Weights of a small GPT-style language model, trained from scratch on English Wikipedia.
Size: 12 layers, 6 heads of 32 (1 for keys and values), MLP 768 SwiGLU, vocabulary 2048, 7.13M parameters.
Architecture: rotary positions, no biases in attention or MLP.
Training: a variant of Muon for these matrices, 447M tokens.
MLP neurons of a small language model. Each row is named by its layer, matrix (down: output weights) and neuron, and shows model dimensions 96-191. Each number is 128 + 32 x the weight over its row's rms, rounded and kept within 0 to 255. A neuron's up and down rows have the sign that makes its largest values positive.
Before each neuron's rows, "fires before" lists the tokens most often just after its 100 highest values on Wikipedia text that the model never trained on. A number after a token or word is its count.

fires before: "\n" 59, "\n\n" 21, "duction" 4
L5.down182 [170 142 126 107 120 134 214 123  74 178 165 176 141  79 169 136  73  61 184 146 140 159 159 151  97 130 142 157 107 106 123  87 144  60 124 143 138 144 115 129 160 153 123 102  90  98 162  88  76 145 129 134 148 131 149  51 154 171 117  76 124 140 121  80  95  93 103 123 111  99  90 145 175 126 110 191 156 155 107 179 115 184 153 140 150 159 116  82 163 165 122 120 105 171  91 132]

fires before: "pl" 15, "press" 11, "ecut" 8, "per" 8, "c" 6, "ist" 6
L7.down422 [166  92 129 120 118 143 120 108 129 107  65 191 138 170 114 127  45 185 113 145  81 134 156 141 114  87 102 101  49 111 136  98 131 126 127 108 101 150 113 143 108 117  91 144 148 119 100  67  93 129 111 153 163 154 135 151 138  84 152 155 128 172 105 183 153 166 152 169  83 107 138  86 150 194 141 113 119 153 156 101 100 151 111  79 162 115 181 162 175 108 100  60 115 144 108 104]

fires before: "-" 22, " " 20, "|" 17, " M" 4, "\n" 4
L3.down173 [108 117  34 160 139 105 123 177  76 170  89  79  93 137 154 149  93 166  71  85  79 168  79 101 120 127  98 148 156 111 116 104 157  60 130 127 143 159 132 126  71 169 142 119 147 142 143 103 130 108 100  96 140 140 133 130 150 150 143  72 130 131  85 124 116 139 124 140  89 101 137 135 139 149 126 105 164 111 173 183 156 156  78 118 127 135 131 152 126 118 137 138 114 165 110  84]

fires before: " " 59, "ard" 5, "==" 4
L5.down132 [128 145 173  50 149 150  99 112 136 154 135 150  95  82 126 164  59  64 177 109 143  65 133 148  84 104 146 181 134 148 166 156 139 174  93  80 162 138 150 152  95 125 214 128 131 177 115 115 124  99 118 153 107 189 176 122 135 103 135  81 119 170  85  85 152 139 115 106 138  92  68 148 117 100 125 187 136 165  85 116 159  94 144 116 157 152 161 136  37 114 122 122 171 161 181 126]

fires before: "man" 20, "born" 15, "aff" 10, "ing" 7, "1" 4, " &" 4
L7.down226 [125 137 100 138 141 135 115 145  86 217 151 108 129 113 136 109  91 126  80 122  88 128  78 133 160 180 103  77 177 131 125  85 213 154 134 129 159 158 123 139 150  86 164 105  92  59 118 132 123  79  95 142 117 147 100 181  97 142 133  97 118 133 140 180 127  93 116  95 128 143 108 158  71 132 133  76 113 140 148  80 109 128 131 133 107 220 161 146 178 184 120 129  87 154  77 153]

fires before: "s" 57, " first" 4
L7.down221 [121 145 144 101  77 128 199 139 118 137 109 111 133  49 171 119 142 105  49 143 110 157 113  78 147 120 198 141 156 146 144 138  99 186 173 130 106 130 161 105  57 119 106 171  88  88 105 124 111 138  48 102 196 129  96  54 129  73 145 123 154  79 114 127  93  86 186 127 161  62  97 153 140 173 139 157 165 109 140 136 118 136  44 108 138 149 138 119  90 152 139 125 134 145 126 154]

fires before: "ing" 16, "ed" 16, " to" 11, " of" 7, "hip" 4
L8.down527 [130 139 130 165 132 156 133 163  79 114 165 183 179 137 182 102 172 131 129 114 181  94 116  82  80 107 119 211 150 137 112 145 142 173 138 141 176 132 147 131 211 133 140 139 125 118 153 156 130  86 159  61 116 115 147  78 148 146 141 153  78 109  72  38 104 162  88 128  76 106 117 142 132 125 111 106 145 139  97 144  79 152 159 171  63 107 106 140 173  85 153 146  66 152 126  80]

fires before: "s" 64, "==" 8, " ==" 7
L5.down549 [138 134  52 149  96 150 121 100  87 114 139 104  78 162 186 124 161 144 130 111 186 169 111 132 153 112  90 149 101 125 133 126 151  99 112 140 128 125 140 111 204  57 155 120  65 115 122 120 140 133 112 200 144 124  90  92 131  78 117 170  91 135 120  88 124 114 147 123 164 100 119 139 132 121 144 115 157 116 164 172 142 178  97 156  51 142 148 160 212 156 110 178 146  82  86 129]

fires before: "ation" 12, "ate" 9, "ated" 9, "ment" 9, "te" 7, "ations" 5
L8.down18 [105 101 154  98 171  99 116 102  95 159 132 105 147 122 162 143  88 126 165 101 157 115 107 126 175 150 145 150 154  99 117 141 173 136 141 131 136 132 139 112 117 119 108  95 145 159 181 153 160  73  80 100 102 174 131 132 152 164  92 117 129  99  97  85 161 163 146 115 148 137 190 174 132  92 144 104 137 115 107 124  98 113 162  99  88 178 140 155  79 144  98 154  87 169 145 166]

fires before: "s" 83
L2.down448 [ 91 163 134 174 116 184 135  91 129 122 108 101 151 162  75  76 134 127 130 126 145  97  73 136 155 149 123 135 130 154 141 162 116 141 148 113  96 104  66 104  85 134 179 107 131 146 105 126 132 102  96 146  89 172 169 137 120 123 122  91 111 173 111 127 144 101  90  89 110 131  84 147 155 115 118  83  86 153 135 168 136 112 124 142  82 167 127 109 107 145 135 114 149 122 101 123]

fires before: "-" 82
L8.down357 [122 141 114 119 175 113 139 133  77 108 117  87  94 178 202 110 125 120 151  67 130 149 117  95 127 184 134 182  92 123 121 168 127 122  97  65 117  62 118 152  79 109 138 191 162  96 114 161 113 111 191 173 128 129 168 122 106 171 164 125 163 141 118 134 168 157 127 168 108 104 139 195  81 119 154  92  99 105 128 166  75  91 123  73 104  72 146 117 124  98 115 135 123 130 156 117]

fires before: "1" 46, "2" 23
L8.down238 [ 74 109 146 147 131 134 112 138 112  29 158  97 136 169 146  82 165 122  78 166 149 185 111  96 132 145 150 143 141  78 109 160 104 116 106 187 138 171  80 140 112  40 120 148 151 120 153 194  89  95 166 135 154 222  97 140 176 104 114 112 138 178 183 168 150 117 181 106 141 149 147 139 143  91 107 134 111 126 178 136 160 135 145 166  87 172  93 176 149  93  97 137 169 156 110 110]

fires before: "ted" 27, "-" 24, "te" 21, "oy" 6, "ment" 4, "ated" 4
L7.down471 [ 85  91  73 186 171 119 115  96  91 100 119 137 126 165 222 158 104 133 121 125  87  92  59 111 141 108 113 163 101  94 171 131 143 119 110 129 134 160  99  80 142 166 154 118 114 109 159 184 146 150 159 143 124 135 148 207 119 162 134  78 128 203  91 118 231 111  91 141 121 164 147 118 102 155 204 101 122 127 134 149 159 170 128 138 134 102 158  60 137 151 116  91 126 173 123 150]

fires before: "s" 79
L3.down122 [155 162 133 179 138 132 127 184  85 187 150 131 146  90 110 143 126 149  98 135 156 129  74 172 142 162 115 118 144 141 162 183 188 104 124 131 105  80 155 159 124 126  74 153 151 149  94 125 188  99 136 152 146 184  59 135 147  67  86 154 137  84 117 152 158 145 177 152  99 125 149 137 128 100 156 127 150 128 194 224 165 129 161 104 138 168 138 127  85  87 127 130 160 136 171 166]

fires before: " in" 19, " as" 18, " on" 9, "ed" 8, " for" 7, " at" 6
L7.down469 [112  98 138 146 121  79 134 110 132 136 139 149 107 109  69 152 135 100 211  98  91 132 128 172  51 131  90 140 157 203 124 126  88  74 134 159 119  86 179 171 154  96  80 177 154  73 156 124 147 151 135 162 159 136 165 120  84 111  74 195 129 139 140 117 156  91 109 199 109  99 137 165 131 177 159 112 163 179  72  99 136 135 144 114 183 114  96 181 121 105 139 204  93 140 108 130]

fires before: "," 23, " to" 15, " the" 11, " by" 4
L8.down743 [123 159 134  97 143 120 150 172 101 118 174  32 144 107 136  99 151  91 113 163 116 139 167 100 196 111 131 127 107 112 113 146 123 146 102 148 134 125 118 128 139 111 117 168  95 133 116 151  49 201  97 154 124 104 138  86  93 162 121 131 137 154 150 171 118 121 147 116 185  98 114 111 127  91 195 155  52 208 150  89 171 194 146 161 120 139 144 104 119  93 101 134 125 165 126  97]

fires before: "s" 99
L7.down562 [133 124 123  89  85 104 129 157 145 123  93 107 140  89 119  99  72 134 125  86 154  74 170 137 154 106 179 141 182 113 136  87 172 156 161 147 140  86  72  58 143 143  97 160 161 128 110 109 137 152 110 136  93 157  73 189  89 151 137 211 132 117 135 155 137  89  84 107 172 126 138 104 140 188  89 137 122 137  90  87 101 121 103 111 166 107 166 108 150 148 136 139 146 167 136 142]

fires before: "\n" 65, "\n\n" 32
L5.down628 [135 134  95  90 123 131 144 147  83 194 124 135  65  97 115 125  69 114  92 101  92 101 129 114 107 115 136 146  79 133 116 118 138 119  75 112 162 143 121  94  51 143 107 108 112  92 138 144 146  76  90 117 160 110 131  71 110 103  95 135 173  72 138 118 174 118  88 126 115 106 100  94 138 112 110 132 106 114 117 111  93 189 130 148 175 135 116 184  94 124 172  78 108 197 156 138]

fires before: "s" 57, "er" 8, "é" 4
L2.down318 [154 167 150 153 157 128 108 146 158 149 146 142 148  82 122 132 204 137  92 212  64  90 123 128 101 151 131  88  94 198 163 114 132 144 164 112 175 130 107 113 177 131 128 121 154 162  98 158 141 129 134 139 145 189 143 125 143 120 180 129 167 116 100 108 146 175 194  58 159  97 196 172 144  77 138 153 163  95 122 119 175  92 144 121 180  80 119 133 136  95  80 113  96 139 141 138]

fires before: "am" 14, "min" 14, "ap" 10, "m" 9, "d" 6, "j" 5
L8.down298 [ 94  97  84 105 101 123 172 116  73 122 166 155 192 185 155  80 193 130 161 102 116 144 157 145 115 111 110  77 149 135 162 133 119 128  97 135  87 150  72 145 100 131 125 125 111  94 105 134 134 139 111 166 114 167 124 119 163 189 126 155  68 156 110 121 166  89  72 136 164  99 127 166 101  99 135 122 125 103 144  57 133  89 113 116 168 131 139 167 129 110  91 122 158  79 150 105]

fires before: "," 45, " of" 7, " the" 5
L8.down115 [188 147 171 105 175 154 127 128  86 149 134 110 122  74 162 143  65  74  91 185  90 110 171 169 144  91 124  93 175 145 132 128 161 183 119 116 185 144 161  96 132 120 101  80 132 104 124 146 190 115 139 150 126 137 149 158 133 172 148 134 101 169 128 179 140  57 178 115 112 152 131 181 134 133 168 139 125 193 132  73 156 156 157 127 131 189 119 131 114  87  86 118 148 125 114 153]

fires before: "-" 91, ":" 4
L2.down396 [ 68  96  70 129 132  86 108 159 164 121 110 111 115 106 102 140  79 101  99 121 148 103 140 189 176 121 153 125 179 145 123 132  66 123 104 138 110 163 111 144  87 154  95 132 127  82 124 124 100 149  78 118 100 112 144 147  77  99 128 163 156 127 194 135 171 141 171 114 105 146 205 144 114 122 160  85 111 142 165  98 162 118 105  79 105 149 152 138 181  85 140 151 177 134 135 105]

fires before: "s" 87
L3.down708 [172 137 201 140 114  71  82 100 147 117 135 165 189 132  88 169 142 165 142 109 159  95 190  94  76 106  67 166 123 204 123 156 157 150 112  88 148  92  81 112 128 104  94 138  90 141 136 135 180 100  47 115  94 152  98 134 170 137 129 159 151 135 163 111 165 127 127 107 151 163 137  79 131 144  96 177 167 149 113 134 158  85  77 126 157 185  76 106 124  97 117 132  74 171 169 136]

fires before: " " 64
L7.down429 [101  74 167 172 106 137  67  95 185 149 106 141  84  52 135 116  99 143 141  95 119 199 155 156 170 121 127 132 135 155 141 132 129 118 101 148 165  97 109  89  82 142 125 131 102 146 150 143 108 139 125 148 109 188 160 129  85 181 157  99 207 139 136 101 203  93 129 111 140  53 125 151 149 131 113 137 150 134 132 152 120 197 186 122  86 135 132 126 121 169 152 178  68 116 144  98]

fires before: "\n" 25, "\n\n" 19, "m" 8, "up" 4
L3.down223 [134 137 106 142 159 153 111  93  88 153 138 159 127 118  95 126 154 156 142 183 124 123 100 132 129 148 184 115 165 135 150 135  54  91 126 160 146 152 108 125 150 160 222 164 186 119 135 142  95 104 160 157 122  67 184 141  79 124 123 161  84 103  84 137  77  57 142 152 124  92 175 147  87 175  75 109 163 113 137 151 100 114  79 124  99 124 143 158 144 132 115 101  75 175 170  97]

fires before: " " 29, " the" 20, " with" 6, "side" 4
L7.down413 [178  73  79 148 167 125 114 143 103 175 125 196 127 150 138 107 171 121  97 159  90 102 122  77 184  70 128 123 176  61 127 152  98 133 109 171 174  97 100 121  77 105  80 149 160 157 182 151 186 128 119 141 163 146 114 131 201 169  79 133 107 185 115 131 107 141  94 168 100 144 122 134 212 157 149 188 136  88 120 165 102 148 145 148 142  81 177 126  90  90 172  87 132 123 156 118]

fires before: "-" 68
L3.down515 [162 123 168 138 163 144 119 102  63 182 112  97 131 180 151  57  93 164 126 143 133 143 151 161 134 109  92 132  73 121 128 156 145 142  91 117 152 151  77 142  93 134  89  98 109 163 129 129  79 145 171 185  87  81 103  99 144 132 115 106 133  88 150 174  61  85 115 140 127 148  99 107 134  88 169  94 186 121 156 178 107 141  77  94 140 109 147 115 166 136 132  84 154 171 112 125]

fires before: "s" 63, "ar" 5, " " 4
L7.down694 [146  44 107 106 130  89 111 108  95 131 153 133  99 134 149 104 175 158 187 175 139  97 148 110 196  73 124  94 150 151 152 104 165 111  90 148 162 102 136 127 144 137 119  99 136 119 152 116 128 127  98 182 136 113 138  76 110 160  92 100 102 188 105 105  76 116  43 148 122 173 143 105 134  84 152 189 102 105 159 158 121 110 170 156 130 105  79 107  86 134 137 120 142 143 104  60]

fires before: "ed" 16, "ing" 11, "ance" 7, "s" 7, "al" 6, "als" 5
L7.down117 [178  93 147  59 103 150 141  82 146  73 126 110 154 125  78 166  81 157 128 143 143 125 182 130  49 152  88  82 150 201 117 189 102 143 163 123 139 116 116 109 186 128 160 129 114 135 124 157 128 126 118 168 124 141 161 160 156 174 137 100 131 109 105 142 162 152 110 157 115  71 137 172 122 121 119  95 112 139 131 178  82 101  68 153 112  97 114 137 127 144 124 157 107 127  95 100]

fires before: "," 30, "." 16, " and" 10, " (" 4
L7.down72 [107 106 150 103 127  93 119 153 103 170 107 108 143 121 139 148  90 154 122  58 162 137 160 167 145 132 137 196  91 142 188 121 155 128 113 141 121 151 212  72  77 118 129 167  81 104  93 131 152  53 127  53 153 206 134 152 118 179 147 128 161  99 111 151 131 187 119 131 162 107 108 121 161 146  94 101 124 154  95 145 159 151 163 129 103 162 108 140 196 210 119  95 124 112  94  57]

fires before: " ==" 14, "s" 11, " and" 11, "==" 11, " |" 8, " to" 5
L8.down109 [102 108 133 163 125 167 115 124 153 138 112 143  88  96 124 160 142 166 159 133 106 162  67 209 122 158  67 181 132 111 100 106 161 122 164 160 206 138 105 157 165  99 135  92 116 159 108  88 157 106 119 102 163 105 188  96 162 172 112 144  87  93 170 126 144 160 162 167 103 116 116 158  97 130 121 118 185 167  89 197 163 126 149  69 117 122 127 115 110 181 148 136 126 167 168 204]

fires before: " " 47, " three" 4
L7.down731 [188  68 122 159 150 178  97 107 157  64 122 169  64 112 111 112 116  88 174  82 134 118 154 141  83 112 140 149  89 137 140 125 110 112 148 152  85 111 129 129  76  96 105  96 141 159 145 171 149 109 182 148 138 122 148 134 136 151 171 136 166 103 124 114 156 113 147 133 133 117 114 163 122  85 163 102 199 128 107 108 101 169  88 183  74 147 115  84 185 145 160 176 118 117  71  19]

fires before: "m" 22, "-" 11, "vious" 10, "p" 7, "ced" 5
L7.down438 [146  89  70 112 122 141 109 174  91 172 121 103  51  77 121 150 100 172  95 102 103  24 124  79  99 128  89 104 118  99 138 108 133 162 143 101 116 157 128 127 171 148 164  91 130  83 132 171 130 146 132 176 117 110 211 109 115 136 116 128 126 163 113 113 104 179 149 120 127 101 158 125 101 129 118  81  91 155 126 168  79 147 181 136  82 151 149  92 128  99 112 123 166 130  86 146]

fires before: "-" 78, ":" 4
L2.down80 [ 97 141  94 149 171 103 117  97 171 164 126 191 112 112 118 129  95  76 122 185 176 120  93 178 175  91 113 139  92 107 123 126 109  79 109 157 138 102 101 180 112 130  73 137 144 143  72 111  94 116  65 117 104 145 114 116 152  89 161 172  90 125 154 110 176 107 137 166 162 167 150 134 172  81  85 116 139  85  98 130 114 167  89 155 164 171 122 113 145 127 184 114 104 124 112 111]

fires before: " that" 22, " the" 18, " it" 6, " \"" 6
L8.down252 [104 129 134 161 134  63 140 132  72 116 118 156 121 154 151 171 100  88 115 133 106 143 151 170 124  89 130 126 188 117 141 154 163 184 177 154 178 155 130 152 179 162 103 179 155  97 134  58 173 139  96  43 151 110 127  73 111  83 161 112  86 167 107 113 129  97 106 142  59 157 149 141 115 204 131 134 136 128 109 157 108 144  66 119 113 180 148 111 166 132  85 130 100 110 153  60]

fires before: "\n" 67, "\n\n" 28
L5.down176 [ 96 104  85  89 118 156 123 108 140 159  92  89  85 140 128 126 127  95 143 153 121 151  84 141 118 175 169 165  86 206 144 146 143 123 117 105 127 170 169 108 103 162 131 144 173  81 165 111 141  97 130 120 119 141 148 108  95 118 143 111 141 154 165 117 149 175  90 155 128 139  90  75 121 149 136 150 150 203  98 142 102 125  90 128 139 163 128 114 112 133 132 174 135 212  95 180]

fires before: "\n" 26, "\n\n" 14, "ad" 13, "her" 5, "a" 4
L2.down665 [110 158 150  95 140 129 147 130 130 149 111 148  91  86 105 186  89 112 136 118 155 100  74  93 144 127 180 145 140 113 111 116 146 127 129 130 150 102 178 111 132 188 191 142 139 145 182 164 108 117 154 113  61  59 139 140 154 124 142 114 129 118 149 149 153 197 117 135 143 144 122 148 149  87 126 117 139 168  97 112 139 131 117 156 191 139 133 186  92 108 122 113 153 189 184 131]

fires before: "ed" 28, "es" 14, "ing" 10
L8.down353 [117  73 181 147 115 143 128 146 137 108 109  75 160 100 157 121 114  95  97 139 111 119 136 140  75 102  78  79  64 124 147  77 156 171 159 155 171 141 125 100  82 176 157 153  96  95 158 131 159 147 132 128  92 129 165 143 161  98  99 120 183 135 189  54 169 190  98  69 128 167 126 105 148 102 143 127 115  80  99 135 101 148  95 149 140 146 125 153 133 137 201 142  66 102 150 136]

fires before: "per" 11, "duction" 11, "ject" 9, "duct" 8, "duc" 6, "gram" 6
L8.down561 [109 128 138 115 174 100 160 177 129 142 164 158  95 127 155 118 114 142 130  93  45  78 151 121 133  92  90 115 150 133 162  88 191 106 162 141 104 172 124 113 177 217 104 132 103 140 135 133 154 144 174 177 173  61  91 109 135 177  90 115 160 112  94 131  94 166 167  77 188  98  97 138  85 122  94 200 160  95 139  94  77 151 118 142  88 140 143 107 167  89 104  40 102 121 106 159]

fires before: "=" 18, "==" 12, "===" 10, "|" 7, "ar" 6
L2.down375 [138 121  82  91  91 102  99  78  90 118 110 122 101  75 125  97 146 120 118  81 107 150 182  97  97 163 143 145 131 142  83 116 113 160 159 126 164  79 123 153  89 143 158 120 140 157 179 102 113 130 137 124 179 137 159 116 115 122 101 113 121 161 119 190 120 117 143 158 170 139 146 147 135  67 182 139 146 153 165 164 135 136  95 190 155 202 158 104 147 124 134 103 154 124 139 111]

fires before: "\n\n" 42, "|---|" 9, "|---|---" 7
L7.down511 [120  74 187 147 100  63  88 127 202 136 155 112  77 205 144 155 131  84 135 124 146 134  63 146 113  87  77 107 127 176 143 127 102 126  71 160 104 108 156 127 104 202 142 109 127  81  72 132 153 106 110 201 135 165 122 144 126 117  92 155 156 114 174 160  58 130  90 135 182 131 110 145 140 142  83 106 126 138 105 200  76 122 132 157 129 112 112 140 165 138 162 122 139 124 101  97]

fires before: " by" 35, " in" 7, " and" 5, "ig" 5, " of" 4
L8.down728 [139 106  86 194  96 100 144 148 131 124 119  69 102 105  73 109 135 138 168 179 148  92 131  83 161 107 159  94 126 134 112 117 142  86  37 155 174 134 181 122 153  43 112 137 116 134 136 147  93 103 151 113 142  56  47 141 104 118 155 159 107 149 131  94 111 100 122 131 100 120  70  57 130 134 115 113 120 119 160  89 119 125  91 132  73 104 119 161  98 172 158 187 126 100  75 136]

fires before: " " 54, "0" 5, " T" 4
L5.down637 [105 127 176 157 144  39  90 129 174  93  65  89 101 180 110 137 110 133  89 137 125  82 146 177 157  98 150 132 139 118 129  72 150 139 123 154 130 162 131 166 135  89 119 165 137 116 129 154  83 126 126 115  93 121  79  98 170 145 149 104 146 164 135 187  77 110 165 167 135 153 102  92 139 125 105 165 100 134 115 193 110 188 125 157 132 112 188 108 145 150 137 164 142 139 141 127]

fires before: " " 52, "6" 4
L8.down288 [148 125 184 124 184 150  64 166 163  83 110 167 120  97 156  90 149 114 117 106 147 127 149 191 140  51 130 115 115  62 166 168 134 134 111 176 119 114 143 142  84  91  89 111  95 136 104 154 127 139  92 105 105 142 113  96 161 107 120 163 183 105 137 104 152 113 147 156 127  80 127  80 130 153 104 101  97 112 145 156 158  78 145 167 120  96 117 154 160 126 100 110  42  50 148 119]

fires before: "\n" 26, " and" 10, "," 9, " who" 7, " (" 7, " of" 6
L7.down158 [119 111  99 148 160 117 177  92 138 139 137 144 127 115 129 125 168 104 123 153 111 111  92 198  81 171 112 137 110 131 172 135  87 125 145 117 124 110 200 140 116 123  92 179 162 165 144 145 149  44 188 109 132 133 211 142 105 142 153 167 138 164  89 178 139 140 111 163 103 141 100 171 160 201 194 117 109 179 174  92 139 143 152  85  80 116 170 104  93 170 168 189 134 156  51  86]

fires before: "ation" 38, "ated" 12, "age" 6, "a" 5, " |" 5
L5.down34 [144 148 136 136 148 137  78  65 136 105 113 101  98  97 162 117 126 167 146 138 155 158 178 228 123 142  94 190 162 149 143 129  97 131 140 136 115 184 103 131 145 169  86 157 123  93 144 136 120  85 102 122 130 107 116  98  71  75 171 126  80 130 107 132 167  89 169  92 118 120 186 116 136 179 138  81 155 117 169 148 136 157 153 137 129 100 135 123 130 183 133 105 130 131  96 119]

fires before: " " 49, " $" 4, " three" 4, " one" 4
L8.down17 [158 127 150 129 111 121 171 137 134  87 195 166  89 136 119 112 142 150  85 129  92 176 123  79 114 156  96 123 146 112 159 174  99 130 156 126 132 110 121 133 149 137 180 158 153 114 145 141  68 130 108  85 155 107 152 157  91 155 107 133  75 144  84 107 140  98 199 126 207 137 119 136 108 102 126 169 105 126  99 120 106 130 143 154 104 200 150 134 150 144 175 168  81 130 112  66]

fires before: "ed" 21, "er" 12, "ing" 8, "ers" 6, "ago" 4
L3.down59 [135 126 119  96 133  96 161 126 154 114 125 134 105  32 167 115 188  96 147 104 159 147 121 110 128  72 173  74 129  98 118  93 175 132 120 193 110 143 132 124 211 147 152 142  99 128 143 119 103 124 108 109 117 127 148 164 180 108 131 162 136 158  70  98 156 134 106 156 137 119 112 107  68 125 142 124 164 198 142 147 143 147 145 126 123 110  68 117 141  98 161 118 123 208 135 114]

fires before: "io" 13, "a" 11, "r" 9, "as" 6, "G" 6, "i" 5
L7.down514 [ 84 195 149 112 101 117 118 163 148 118 105 138 136 122 107 150 139 137 141 146 169 138 160  54 133  86 104 157 119  93 146 159 140 160 166 162 133 163 173 130 121  78 157 138 100 149 177 136 152 166  90  92 169 105 129 120 100 143 130 121 129 103 119 112 168 158 156 134 149 170 129 178 145 119 130 145 122 149 153 115 138 110 128 193 145 138 176 107  91  54  85  91 103 118 155 136]

fires before: "ter" 17, "t" 13, "ted" 8, " is" 6, "ters" 5, "ts" 4
L8.down49 [ 96 136 135 134 132 121  79 109 129 110 127 134 115 127 204  98 123 119 118  98 178 154 123  99  96  68 151 137 136 128 139  56 114 105 140 161 139  75 124  99  88  99  98 136 142 146 119 140 160 135 125 141 147 124 178 158  88 109 189 114  99 147 156 172 182 109 231 132 196  98  83 125 159 179 128  95  81 123 142 148 142 188 142 121 194 118 154 103  80 171 182 129 116  95 133 200]

fires before: "s" 40, "o" 10, "ot" 5
L5.down36 [124 126  82 147 101 106 157 142 113 152  68 163 133 129 138 144  78 115 122 122 112 103 123 150 141 101 210 177 137 149 143 105 180 133 145 123 169  93  48  99 105 105 114 150  97 168  97  94 168 113 107 132 155  96 151 151  59 137  73 100  73  99 121 115 159 109 158 126 102 146 105 123 142 159 109 122 126  95  95 130 151 141 109 119 143  58 205 104  77 120  49 161  99 141 151 155]

fires before: "born" 14, "8" 13, "1" 11, "4" 7, "7" 7
L8.down640 [124 145 154 142 117 106  78  40 147  81 150 158 159 164 156 161 112 121 131 178 141 145  89 163 144 125 112  56  84 107 174 144 155 123  92 123  99 164 149 151 150 159 142 168 181 154  68 135 201  94 129 125  80  83 101 153 170  88 119 162 152 116 126 155 112  70 148 106 125 147 109 133  66 118 120 164 127  91 143 116 115  86 125 106  76 149 115  94 159 122 106  73 137 157 143 132]

fires before: ":" 43, " |" 15, "–" 10, "ed" 4
L7.down377 [168 127 206  46 144  78 220 110 110 102 152 135 174 131 200 128 153 151 127 137 183 171 187 104  66  96 152 149  92 153 151 149  72 122 172 142 113  68 120 115 146 131 167  73 136 104 104 116 100 205 123  95 145 129 161 162 142 112 117 121 116 124 133 109 179 189  90  73 104 102 158 109 111 148 174 141  74 122 161 104 111  81 155 134  71 184 180 114 138 126 117 117 145 110  76 145]

fires before: "\n\n" 27, "\n" 18, ";" 11, " -" 8, ":" 5
L3.down765 [161 124 131 145 157 171 179 118 131  71 136 124 175 110 119 121 105 167 202  89 149  90 124 183  76  63 100 173 119 100 145 131 138 133 128  88 134 145  95 145 150 128 109  35 140 149 152  43 102 138  53 119 137 110 116 123 183 194  96 143 155 116 129 157  72  79 132 153 131 108 110  87 143 119 157  59 172 196 133  93 132 168  99 108 168 149 200 106  87 156 189 187 110 123 200 147]

fires before: " the" 17, " him" 10, " to" 9, " that" 8, " her" 7
L8.down248 [129 142 193 121 104 103  78 142 100 160 118 114 162  33 153 132 144  99 112  73 113 104 124 163 170 105 122 119  81  86  60  82 133 173 120 188 139 115  99  81 168 143 134 141 109 157  78 111 188 112 155 115 144 141  82 132 139 186 137 143 104 134 111 143 122 176 107 156  99  52 151 206 111  90 105 165 129 153 113 104 130 143 119  76  89 136  82 138 118 130 115 141 131 126  89 120]

fires before: " " 38, "\n" 11, " of" 4, " F" 4, "ear" 4
L3.down7 [ 82 142 170 134 116 114  97 149 153 119 111 198 125 115 145  95 103 176 163 121 115 161  87 169 139 125 167 157 132  76 107 160  88 101  93  96 107  70 130 118  76 120 169 146 145 131 185  92 148 203 119 120 102 112 118 125 200 126 167 145 173 114 109 160 130 147 143 108 111 112 139 119 132 183 118 108  86 143 188 183 162 194 126 127  69 169 145 110  77  72 116 117 149 102  83 185]